Part of a small language model's weights: MLP 2048 squared ReLU.
MLP neurons of a small language model. Each row is named by its layer, matrix (down: output weights) and neuron, and shows model dimensions 405-468. Each number is 128 + 32 x the weight over its row's rms, rounded and kept within 0 to 255.
A block is one neuron, or neurons of one layer that tend to fire together. After each block is what it responds to, as a language model described it from the Wikipedia text at the highest values.

L4.down25 [ 70 102  86 127  87  69 142  73 109 190 140 104 105  93 187  76  78 171 163 159 115  77 156  74 123 113  84 113 107  52 102 122 137 203 140 150 128 156 181 188 141 122  75 145 141 135 163  86 174 148 135 118 137 127 129 124 126 104 131 143 157 150 168 133]
L4.down490 [139 136 151 103 122 146 230  93 100 146 125 123 176 170  98 131 151 131 145 115 115 150 132 144 115 169  84 142 186 138 132  69 123 101 105 148  88 150 100 153 143 103 125 145 136  74 106 150 141 144 112 120 172 138 183  68 194  72 171 123 108 132 186 165]
L4.down644 [107 147 137  72  76 166 100 139 140 132 149 116 146 131 148 123 113 173 167  90 106  96 189 147 161 151 146 142 153  77 138 113 160  98 154 139 123 130 151 166 119  67 104 133 117  93 119  81 139 177  98 168 146 112 154  59 142 125  94 129 130 128 184 119]
L4.down1259 [167 132  97  91 151 112 138 157  97 138 129 190  94 116 123 149 178 148  90 130 177 106  67 107 127  98 118  71  88 138  99 113 151 105 110 137 118 131 145 141 106 110 110  96  83 159 124  53 145  75 152 134  93 181 140 102 137 120 111 151 161  80 114 108]
L4.down1356 [181 159  78 121 189  95 183 140 105 170 116  81 148 148 151 109 132 157  94 152 123 126 110  59 112 148 116 120 115 168 135 113 145 105 113 159  97  78 150 178  91 108  96 126 188  90 161 184 125 141 109 113 135 140 138 110 130 180 109 109 124 113 139 168]
L4.down1526 [ 75 132  59 142  64 124  76 130 116 125 117  90 159 174 110 118  90 154 158  92  68 107 114 177 101 171 162 118 139 106 196 156 139 105 139  89  88 177 123 102  65 144 143 132 128 121 143 114 136 123 171 148 104 117 109 142 149 141 114 100 152 180 126 166]
L4.down1680 [180 143  94  90 115 125  98 132  75 166 114 128 172 135 106 174 129 194 160 150  98 112  75  79 159 128 179  79 153 158 125 138  94 172 136 196  89 114 158  93 131 100 114 135 140  99 134 171  88 154  81 121 191 137 130  83 160  88 105 106 111 148  89 132]
L4.down1948 [153  90 161  71 154 107 123 161  69 115 105  96 138 132 143 105 160 216 103 103  92  72 163 111  83 149  63 131  88 132 135 122 145 169 115 152 167 121 147 158 100 108 111 139 129 107 155 150 104 135 165 135 175 127  98  79 115 171 115  98 102 168 116 128]
Final word piece of a person's surname after a first name, in lists, tables and prose, such as Moff-ett, Press-ley, Red-grave.

L4.down379 [133 147 149 162 100 104 162 126 163  94 136  98 172 138 105 129 103 152 102 123  71 169  49 112 114  81  80 109  94 117 117 145 110 150 138  95 161 183 109 108 164 164 129 141  89 130 133 162 143 106 127 141 132 111 152 176 116  74 116 132 139 144 130 162]
L4.down1158 [156 140 163 147 122 163 158 125 145  98 124 133  89 144 116 113 140  94 141 141 132 128 155  69 130 145 102 126 114 155 188 110 162 163 187 143 112 129  98  90  23 138 154 134 112  85 128 150 109  72 185  82  83 126 139  69 111 129 122 141 139 144 159 127]
L4.down1179 [ 76 125 141 145  82 177 135  82 152 197  71 130  93  87 109  91 129 181 109 188 155 115 223 146 142 101  96 134 149 124 141 118  89 112  58 154  95  99 133 122 151 199 143  95 125  91 112 104  47 120 138 170 110 167  99 134 102 152 127 138 158 143 145 129]
L4.down1549 [116 121 128 168 113 134 117 122 129 162  99 128 124 110  97 130  92 171  95 128 145 141  96 147 131 128  92 126 101  94  95 146 163  80 157 126 165 134 158 136 157 150 193 123  74 128  96 154 159 197 136 142  97 152 180 158 154  90 187 138 140 107 164  76]
L4.down1627 [115 115 139 137 124 200  86 140 143 159 191 139  85  44 148  51 131 161 105 167 143 120 142 144 184 133 123 166 117 129  91 121 149  83 110 101 178 144 142 112  76 130 100 114  84 172 142 162 125 144  93 122 128 137  27 128 109 129 157 108  94 106 146 101]
L4.down1942 [164  96  87 151 139  97 171  81 113  92 177  54  75  98 103 135 133 130  54 179 104 141 176 155  97 161 147 117 118 146 168  97  75 105  91 128  96 114 136 156 114 176 125 137 107  61 132 168 191 112 119 121 158 134  88 103 121 172 114  62  42 105 118 141]
L4.down1965 [182 142 130 198 151  98 133 130 101 116 125 143 112  96 106 150 115 111  76 125 159 109 141 191 142 184 102 148 182 173  73 100 129 103 131 230  82 116 121 146  93 105 172 167 107  95 167 139 144 176 161 116 135 191  96 121 180 117 128 135 165 174 141 130]
L4.down1997 [ 96  84  86 123 139 164 171  91 146  95 156 138 115 126 126 188 120 163  43 134 173 118 159 122 150 135  82 113 146 181 133  92 143 109  88 146 117 103 138  51 105 102 150 102 135 107 134  57 107 184 117 145  69 107 125 126 144 145 149 163 117  76 164 127]
Fires on the period after "No" in table headers and chart positions ("No. | Pos", "No. 1"), and on other abbreviation and initial periods ("Ph.D.", "David J.").

L6.down781 [167 153 149 152 126 146 188 146  58  58 117 121 127 175 169 102 176 134 122 181 163  87 135 152 147 183 138  99 119 112 144 124  97 140 126 125 119 109  75 134 146 199 162 115 144 118  80 134 134 129 145  88 139  90 119 107 132  52  86 140  85 149  86 161]
Second piece of a word split after its first letter or two, mostly foreign names and rare words (L·h·asa, Sc·r·uton, Sh·ch·usev), plus a few prefixes like sub.

L3.down27 [168 126 145 125  98  47 125 149 152 137 143 169  91  64 115 116 114 144 119 163 172 127 101 123 150 161 112 163 143 139 141  75 146 141 157 144  98 176 126 121 112 156 100 114  76  83 171 125 105 127  65 120 113 152 111 121 114 151  89 135 175  91 117  56]
L3.down268 [173 108 166 106 120  72  84  97 135 143  90 162 151 112 117 146 184 121  85 121 144 104 103 139 142 160 126 126 115 175 112  98 126  72 131 170  96 123 110 148  98 112 155 106 126 110 191  91 100 109 155 142 188 137  79 102 103 102  89  90 134 117 149  87]
L3.down329 [ 98 145 169 129  92  59 109  89 162 124 140 110 121 111  61 127 147 181  82 114 147  64 117  78  86  95  78 151 167  83 159 125 139  70 116 127 119 121 129 110 142 119 125 145  70 106 156  70  74 127 156 187 132 124  86 152 152 138  96 136 156 137 121  75]
L3.down678 [ 83 124 104 111  99 119 130  72 113 113 103 112 126 143 119 131 158 169  51 143 198  48 177 128 100 107 121 142 122 146 101 128  90  58 111 168 120  72 113 105  72 169 109  98  99  99 154  93  63 152 140 158 166 118 145 134 154 149  37 112 142 101 126 105]
L3.down953 [127 132 132 137  94 155 141 114 121 124 112 140 152 126  90 127 187 191  92 125 185 109 156 116 159 199  94 137 133 105 163 117 173  89 133 123 102 116 123  88 191 140 110  93 132 143 127 101 147 120 195  83 104 144 115  95 117 137 144 103  73 109 117 115]
L3.down1080 [189  73 131 121 133 118 142 101  97 132 107 130 116  77 100 127 156 147  91 189 124  89 148 155 121 169  78 123 104 169 115 182  99  84 110  87 120  89 117 131 136  97 140 142 152 110 158 111 139  82 146 106 134 153  99 101  90 144 130 110 100 144  73 144]
L3.down1448 [145 110 120 185 126  77 131 133 176  66 136  92 131 155 170 126  82 161 128 150 155 131 184  79 171 149 188  48 111  72 183 124 119 110 128 110 159  81 124 154 148 167 127  95  96 135 132 150 166 155 174 118  81  92  92 123 117 126 111 144 149 123 128  90]
L3.down1970 [168 148 122 114 166 212 120 124 179 113 113 160 187 142 119 129 111 153 131  51 149 127 146 138  79 125 110 123 127 105 101 141 137 119 210 192 152 147 141 121 144 187 141 138  98  84 129  87 115 108 107 161 120 114 111 100 135 126  73 124 132 178 123  87]
First byte pieces of non-Latin native-name words after an opening parenthesis or table bar (Cyrillic, Hangul, Arabic, kana); weaker on name-initial pieces like Je, Tur, Petr.

L3.down255 [ 89  93 119 188 117  72 193 116 106 165 109  89 158 128 136 155 128 130  80 136 137  47 118 132 138 166 130 133  80 126 132 211  79 118  92 133 112 101 184 147 104  78  76 139  41 143 152 121 148 105  70 129  91  50 152 162 104  95 121 176 180 128 138 189]
L3.down520 [165 162 155 165  90 164 138 155 119 110  40 141 132 176 160 170 150 126 151 114 167 111 166 118 151 147 127 120  65 239 124 116 161  58  65 136 115 154 164 126 131 139  69 125  81  95 126 165 119 125 139 188 135  81 145 101 133 132 103 174 147 132 147 127]
L3.down637 [125  72 128 132 116 133 171 140  83 115 142 132 124 162 144  93 125 138 137 125 120  85 117 147  96  99  92 126 115 189 111 191  84  90  61 130 121 110 167 120 136  73 114 135 124 114 174 192 138 169 113 132 154 151 157 185  94 112 106 126 145 171 136 147]
L3.down974 [ 86 127 195  80 110 137 201 150  69 173 121 140 169 142 136 117 102 157 162  56 118 141  83 143 145 125 130 128 148 111 144 134 138 160  87 216  50 162 125  92 108 140 152  88 153 100 159  71 148 201 122 131 100 120  85 116 190 150 119 106 122 156 154 124]
L3.down1054 [134 155 130 117 120 157 168  80 121 115 104 114 167 123 150 114 132 100 103 129 122 112 125 129  97 181 131 104 127 190  93 145 113 113  68  32 100 160 114  90 105 114 100 131 156 126 207 193 124 144 155  79 183  91 137 139  97 105 102 127 166 130 163  88]
L3.down1286 [159 120 120  88 110 124 212 114  51 125  80  91 140 147 140 182 143 136 155 107  86  97  99 183 127 172 185 122 116 146 155  90 107 113 128 161 150 220 118 166 130  71  85 174 126 127 132  95 107 164  93 177 142 119  84 130 130 157 134 113 160 122 137 194]
L3.down1358 [163 186 182 180 114 112 190 132 172 103  85 109 138 109  79 221 114 131 197 107  99  84 182 100 125 125 109 171  57 172 125 153 125  87  75 103 158 175 127  89 196 131 104 105 156 151 160 110 153 154 124 122 120 117 136 120 118 148  89 157 112 103 171 103]
L3.down1607 [136  89 145 164  54  94 143 112 125  59 147 121 129 144 131 105  87 175 107  92 155 121 145 157 116 126 121 138 102 168 108 176 175 102 111 188  70  88 138 120  90 135  91 156 148 121 180 169 100 142  85 128  80 154 173 185  93 161  73 126 131  99 111 133]
Nouns naming a place or institution, mostly after "the" and referring back to one already named, such as town, county, state, borough, club, company.

L6.down101 [145 141  86 125 133 173  99 138 104 171 107 153  89  95 116 157 108 108 104 127 149  87 149 104 131 112  97 100 138 129 124 191 125  94 121 103  97  53 177  89 149 107 150 106 175 145 149  63 122  83 178 106 150 130 171 158 118 106 116 167 144 126 108  44]
The closing word or word-piece of multi-word personal names, often in tables and lists, such as Carey Crane, Thomas Anderson, Langlo-is.

L3.down49 [ 78 165 178 171  68 126 112 134 205 148 116 106  60 113 140 187 109 129 142  91 184 114 154 123 103 101 135 172 113 137 122 134  85  81 111 122 151 123 100 118 119 144 135 126 113 116 102 148 180 115 139 104 122 149 143 116  71 120 147  97 131 144 151 136]
L3.down363 [147 117 173 129 171  99 126 159 155 175 103  72 102  75 100 121  94 189  96  97 145 101 117 171 137 148 100 112 180 126 142 145  70 125 134  48  96 171 145 160 122 139 132 158 180 139 136 126 126 148 108 137 148 158 107 128 109 198 180  87 125 128 147 173]
L3.down860 [ 42 140 147 209  67 189 149  96 135 123 140 151 120 136 158 108 123 167 150 104 144 150 102  81  66  80 133 137  83 152 137  99 156 112 108 145 143 143  69 164 116 101 111 101 114 158 152 156 122 105  74 145 114 160 136  29 127 148 176 117 114 136 118 145]
L3.down1364 [ 69 137 130 149 136 144 155 121  78 147 107 141 122 116 148 135 115 147 187 156 125 172 174 102  56  69 114 127 130 102 177  90 158 140 123 162  71 123  93 166 140 130  91 124  98 170 162 113 164 117  70 127 129 169 123  64 101 141 175  84 136 168 122 122]
L3.down1382 [183 107 133 149 114  89 103 133 181 180 115 139 160  90 153  87 118 176 174  31 121 139 192 142  64  84 115 156  78 164  57 117 115 151 110  94 141 135 186 149 145 147 136 160 110 135  87 139 166 139 110 173 136 148 132 129 142 162 145  97 113 108 125 134]
L3.down1445 [ 95 156  99 198  54 183  92  78 142  89 137 100 136 124 169  75  77 185 134 110 191 170 120  78 115 120 170 135 146 152 113 110 153  45 123 127 110 138 116 155 166  75 138 169 121 179 144 134 160  89 133 136  83 128 147  54 110 132 173 111 142  94 166  78]
L3.down1793 [144  97 119 131 148 133  47 142 115 150 142 110 122  95 126 196 119 143 152  88 177 151  85 168 154 111 121 156 120 182  87 142  35  85  92 139 107 121 153 132 108 160 112  89  96 141 152 143 160 140 189 124 166 189 126  93 112 174 119  98  95 107 151  98]
L3.down2035 [199 142 100  98 146 157  39  81 131 161 116  84 111 143 136 146 118 151 163 154 204 128  99  96 109 107 147 115 113 106  36 106 123 138 105 125 111 166 160 122 111 135 148 134 179 131 167 143 167 155 112 113 152 101  87 108  88 137 135  96 123  38 126 169]
Dashes, colons, slashes or hyphens placed between two numbers, mostly in sports scores and result tables (1–0, 3:48.4, 1 / (0)), plus some table digits.

L3.down734 [ 70 131 141 126  41 145  89  97 203 113 106  82  92 136  62 146 127 188 130 102 123  88 129 115 110 139  97 131  82 150 113 176  76 157 151 125 147 162 107 140  80 182 146 153 130 122 114 114 126 109 109 163 112  62 162 152 128  97 163 124 100 125 146 163]
L3.down843 [ 92  62 137 129 109 145 127  80 123 147 184 164 116 137 111 100 160  89 171 152 144 167 140 128 113  95 113 116 117 120 144 136 176 127 116  85 160  98 126  86 129 139 129 105 104 122 120 122  93 125 113 125 126 128  75 186 165  70  66 227 134 119 112 150]
L3.down982 [135 152 158 101 179 146 125 127 155 115  79 102  62 156 175 118 147 117 109 145 149 173  71 137 164 101 136 106 126  94 121  66 122  91  74 115 145 130 107  69 111 135 144 173 120 115 140  97  89 113 138 135 116 151 169  93 149 109  99 161 155 156 104 143]
L3.down996 [133 101 131  14 144 205 114  97 116 155 118 147 110 139 131 108 130 114 138 166 140 201 141 179  73 140  88 180 128 148 106  98 125 137 198  78 146  89 168 137  93  88 140 167 113 126 118  95 151 134  82 141 103 125 117 144 120 150 102 151  64 126 118 177]
L3.down1149 [ 92 105 124 142 127 151 151 133 119  59 102  89 127  87  48 126 132 122  64 133 126 114  70  98 102 166 131  91 127 119 141 134 133 122 143 123 183 161 109 138  69  97 101 148 167 115 184 122 144 140 150  98  74  58 112 148 127 155 121 116 124  63 121 147]
L3.down1679 [134 156 123  78 115 108 162 163 107 154 108  37 150 162 149 147 111 150  44 123 141 178  64 107 120 129 178  84 200  55 155  83 180 115 192  97 131  82 129  91  79 104 100  64 120 125 150 125  82  67 186 154 227 147 111 121 154 143  15  91 137 120  81 137]
L3.down1769 [177 142 154 118 146  81 155 122 135 137 151 151 138 156  86 108 123 112 169 160  98 142 165  77  96 209  85 164  95 168 114 140 110 113  99 111 133 100 116 127  83 122 181 150  65 100 151 131 190 125 128 103 109 145 144 211 130 132  91 104 119 110 109  94]
L3.down1803 [116 178 107 116  76 123  88 105 145 140  88 114  89 134 101  94 143 170 107 124 112 153  78 108 114 131 122  95 123 152 152 106 113 124 116 114 123  91 148 110  73 133 125 104 177 156 173  86 117  99 143 148 182  80  93 119 113 130 168 165  82 167 112 129]
Final or middle subword pieces that finish a split proper name, mostly surnames, in cast lists, tables and rosters, e.g. Bettencourt, Redgrave, Plunkett.

L6.down1270 [151  79  47 119 163  71 131 145 151 166 126  36 122 182 145 136  89 100 102 176 132 185  67 156 117 195  82  83 119 145 119 150 183  57 148 139 182 138 148 148  52 152 176 138 147 111 131 138  95 146 148 145  82 103 144 159 153 136 156  87 139 141 122 126]
Periods ending abbreviations or numbers in tables and lists, e.g. Pop. and Pos. headers, "c. 1497", track-list "1.", decimals.

L4.down306 [145 158 130 140 129 136 145 106  95 108 139 191  96 109  91 104 182 151 143 130 133 208 113 123  84 110  86 137 121 138 139 134  64  75 106 142 166 150  98  83 131 153 131 105 109 171 148 136  95 101 158 195 175 185 102  91 125 196 130  48 124 164 114 174]
L4.down428 [126 106 182 134  62  96 155 136 145  95 130 120 138 126  90  88  80 140 129  96  72 141 115  71 135 131 100 134 153 134 159 153 144 143 117 137 101 153  70 176 135 102 133 143 123 193 149 159 128 144  58  85  71 147 131 171 121 123 155 121 146 122 129 159]
L4.down808 [ 74 158 158 168 100 143 156 151 143 131 155 143  77 136 117  95 119  90 160 128 110 101 157 105  84 133  93 168 114 141  93 111  74 178 109 105  84 153 165 153 127 126  72  93 118  99 102  79 198  92 108 125 120 113  74 122  62 148 198 147 125 154 125 127]
L4.down1019 [136 120 163 121 141 166 167 122 131 140 131 178 126 118 204 158 157 159 166 149 141 113 153 136 109 126 131 133 163 110 107 177 120 102 123 177 139 132  99 195 131 181 146 114 137 143 142 106 142 109 131 132 134 160 153 106 142 115 205 122 153  96 135 119]
L4.down1556 [ 78  99 155 108 145 112 133 141 102 130  96 163 117  84 130 161 121 138 143 183 108 137 108 127 138 135  51 146  76 181  89 114 141 172 123  57 125  99 101 114 153 130 139  99 112 139 188 174 127 140 146 114 163 188  72 135 111 100 187 113 122  22 146 113]
L4.down1656 [ 92 143 111 161 119 113 146  93 167 147 184 175 142 149 157 121  86 139 114 133 148 127 111  70  99  99 121 142  85 165 133 151  94  73 102 166  86 123  87 187 117  51 132 136 122 171 113 125 137  60  94 147 128  87 179 122 147 139 115  76 112 130 136 132]
L4.down1775 [115 124 123  64 133 125 147 121 133 141  92  76 176 185 110 149 109 112 109 122 153 123  98 127  56  77 119 101 179 144 122 117 109 159 115 177 167 157 100 100 131 138 129 100 103 134  96 135 134 100 131 167 133 150 188 135  66 143 123 158 125 169  93 108]
L4.down1830 [ 78 150 179 144 133  97 169 154 134  91 140 182 120 119 110 102 123 113 122 127 139 105 142 114 152 116 166 139  73 172 117 144 101  94 109 102 134 106 128 158 159 148  65 146 194 131 193 226 160 133 107 148 123 154 101 107 121 101 145 129 155 137 126 177]
En dashes and hyphens between two numbers, mainly match scores in sports results tables (4–1, 2–5), also win–loss records and ranges.

L4.down80 [120  85 109  94  80 147 116  54 126 186 104 116 101 159  99 126 106 133 183 125 125 162 123 109 133 191 117  96 130  83 103 133 124 150 151 121 117 134 143 149 189 107 113 185 104 184 156 210 125  74  81 215  62 172 105 143 144 120 124 151  90 134 173 140]
L4.down124 [104 158 170 158 127 136 133 139 157 115 115 101 146 122 129 137 143 172 135 135 105 151 168  65  86 120 106 134  64 134 123 179 130 118 153 136 134 173 171 103 120  97 156 150 109 166 150 147 144 149 157  98 106  61 200  79 134 189 139  89 157 168 115 133]
L4.down745 [131 128 134 121 156  98  86  88 142 147  91 110 135 175 150 185 137  93  99 126  99 117 124 137 132 160  99 164 159 139 121 129 168 110 158 170 110 153 147 157 110 140 100 101 125 161 127 100 142  90 135  86 163  95 169  87 161  91 218  73 122 102 168 108]
L4.down848 [124  54 119 121 116 135 107 184 130 150 171  81 180 168 188 145 122 118 100 114 122  88  73 102  79 155 130 132 182 123 114 142  58 128 157 153 154 100 127 102  71 158 113  94  94 205 120  72 108 170  82 153 126 122 120 164  80 111 128 129  96 107 114  86]
L4.down899 [150  97 129 134 139 194  67  90 125 122 127 126 134 128 113 114 115 120 121 127  94 163 172 170 122 135 134 142 163 143 100 104  99 108 131 154 188 189 160 110  40 178  93 141  34 141 142 118 144  79 160 121 196 125 126 154  89 169 133 142 120 141 167 102]
L4.down1052 [158 127 146 136 170 158 167 105 169  90 130 134 167 106 125 135 142 136  95 151 175 137 153 104 115  56 130 159 108  91  93 163 101 140 179 142 137 208 148 103 135 117 137 137 156 123 171 106 125 107 109 190 100  82 194  93 131 189 164  84 152 182 152 188]
L4.down1251 [124  94 149 142 152 182  94 155 188 175 112  77  94 151 154 118 125 105 129  97 126 174 161  71  79 100 116  99 187 125 153  86  46 123 106 125 143  90 118 189 120 107 123 127 127 159  59 117 119 105 123 154 171 118 154 176 125 114 161  76 140  95 135 108]
L4.down1472 [ 98  85 154 157 108 112  92 120  89  85 178 159 114 175 156 164 137  88 123  98 142 113 129 120 145 149 131 135 129 124 190 131 148 170 167 126 108  96 113 127 116 193 104  79  97 168 198 141 201 102 171 134 112 107 194 127 153 184 166 130 125 155 111 143]
Single capital-letter tokens, mostly O, U and V, that open a proper name or abbreviation, such as Ooty, OTC, U.S. and U19, plus some other capitalised name starts like Mar in Marietta or Michigan.

L4.down49 [109 176 139 141 109 158 122 112 102 134 110 130 112 219 149 135  86 102 158  83 168 126 123 142  87 102  85 150 162 116  93 162 131  44 114 164  89 150 147 107  99 114 102 119 113 142 109  90 118 112 100 185  89 128  51  90 112 129 134 163  93 164 152 157]
L4.down154 [135 152 164 110  88 149 100 101 127 136 126 112 124 129 100 176 183 155 107 152 147 134 130 149 103 101 128  68 105 148 124 133  92  97 120 140 135 133 152 150 163 132  74 127 141 160 106 105 102 181 136 182 124  99 167 108 156 163 100 158 134 128 180 138]
L4.down345 [ 68  87 146 144  38 100 172 177  80 105  45 118 142 138 181 134 124 145 164 128  97  79  88 115 109 130 138 199  75 124 126 111 154 139  95 163  80 180  94 133 132 209  85  84 194  97 142 167 140 124 138  79  94  73  87 154 117 128 109 137  99  74 113 109]
L4.down1017 [112 138 105  93 116 106 143  90 102 146 124 155 162 111 110 140 105  78 124 149  98 127 107  90 147 161  97 125  80 103 117 145 138  91 104 151 157 120 116  96 168  48  98 102 196  75 144 134 121 110  87 130 131 114 167 173 170  87  90 179 125 103  80 173]
L4.down1237 [161 126 122 183  97 103  78 112  87 106 173 121 107 116 116 172 110 111 107 124 163 132 168 200 150 174 137 120 206 138 107 126 110 126 139 181 125 124 147 111  37 149 106 158 114 162 176 151 145 104 146 156  89  79  66 103 121  95 120 165  98  82 170 141]
L4.down1392 [ 94 112 159  95 142 177 114 196 122 110 107 133  87 144 110 119 111 152 129 145 163 112 142 120 154 111  42 190 148 128 164 126 120  88 139 111 125 140 178  80 127  90  33 100 110 143 165 106 143 169 152 162 138 126 131 147 118 167 191  82 126 123 146 142]
L4.down1408 [194 132 139 101  93 125 114 152  98  93 143 141 135  79 183 175  74  92 112 103 119 141 111 100  75 135 168  87 145 165 121 156  95  96 151 152 118 116 121 165  78 145 150 145 150 122 164 134 118 140 156 136  80 135 175 111 150 123 160 151 106 140 166 150]
L4.down1927 [ 76 137 144 132 108 111 133  92 164 104 144  92 153 117 130 128 160 112 160 104 121  72 156  80  55 100 108 136 113 108 185  84 140 102 149 118 147 124  92 122 149  88 127  55 114 135 121 165 107 169 105 117  90  86 110 110  78 101  94 100 125 136  96 183]
Two groups: place nouns like city, town, river, County or Highway after "the" or "a", and early word-piece fragments (re, Cre, Gro, Thor) inside proper names.

L6.down87 [171 144 175 101 191 138  83  95 149 102  82  86 173 149 126 124 120 164  45 153 169 142 154  90  88 147 136 114  70 117 136  91 130 170 104  65 181 150 114  63  52 153 155 103 103 149 149 137  99 129 165 100 129 132 170 160  84 123 169 108 127 149 140 130]
Short opening pieces of split words and names, such as Cl in Closet, Cor in Correggio, O in Oostende, plus coordinate digits and because/of.

L3.down418 [137 112 102  98 163 150 124  67 123 139  72 157 154 203 149 141 135 154 106 141 149 132 110 154 128 122 152 133 162  96  93  61 110  97 165 132 109 139 169 146  90  87 101 187 167 158 135 135 111 173 120 151 112 183 146 147 118 131  63 128 115 137  88 107]
L3.down576 [148 167 151  63 164 160 114 111  73 153  81 124 156 191 123  96 138 150 106 142 162 120 112 121 116 105 108 123 166  45 139 118  98 157 140 197  92 160 159 125  97 165 110 112 113 158 178 126 155  96 102 122 166 128 184 142 112 146 148 125 124 100 123 101]
L3.down1072 [144  98 179 156 135 113 147  54 130 162 138 120 127  99 138 160 124 153  96 112 160  97 212 135 149 157 146 139 144 113  85  91  61  63 103 163 102 201 119 161 119  99 114 169 110 175 136  96  98 140 168 178 135 138 156 169 175 134 135 143 119 108 149 138]
L3.down1117 [110 107 126 163 149  88 116  77  89 124 127 131 158 136 121  88  64 172  84 156 142 101 128 173 125 158 136  98  78 152 156 160  63 136 150 135 142 142 119 164  91 113 138 132 174 129 123 141 108 114 124 111  99 198 134 121 108 102 131 173 145 125  99 164]
L3.down1371 [116 152  69 114 166  83 136  88 120 155 127 170 134 112 144 126 173  85 105  88 153 161 107 196 166 154 165 107 167 159  84 158  70 112 131 141 141 177 190  92 104 162 145 119 121 118 139 147 116 116 139 149 126  81 117 140 107  79 137 151 169 140 155 122]
L3.down1736 [162 126 148 128  84  97 158 134 107  98 123 115  65 108 139 126 154 147  67 103 172 109 184  99 107 136 106 130  93 162 102 129 147 105 181  99  93  70 112  81 142 126  95 125 119 114  98  79  82 100 115 114 186  95 172 155 142 140 130 130 127 131 144  99]
L3.down1965 [ 62 178 129 132 116 133 138 135 115 161 115  84 157 123 127 181  99 217 183 135 201 105 155  98 123 140  48 124 110  98  81 164 109  93 119 168 100 188 134 179  83 120 113 109 103 113 152  96 110 103 104 109 128 163 156 120 140 165 156 121 144 120 153 116]
L3.down2016 [126 144 104 104 105 161 154 107 103  92 116 149 132 127 142 145 108 176 220 151 175  54 159 120 131 125 162  82 114 130 103 105 110 121 119 184 127  76 149  51 184  79 171 114  86 140 142  80 127  45 151 152 151 157 149 174  95  96  79  97 108 109 149 121]
Single-letter or short first pieces of names and uncommon or foreign words split into parts, e.g. W(ittgenstein), O('Hara), o(glu), v(ellus), also W in results tables.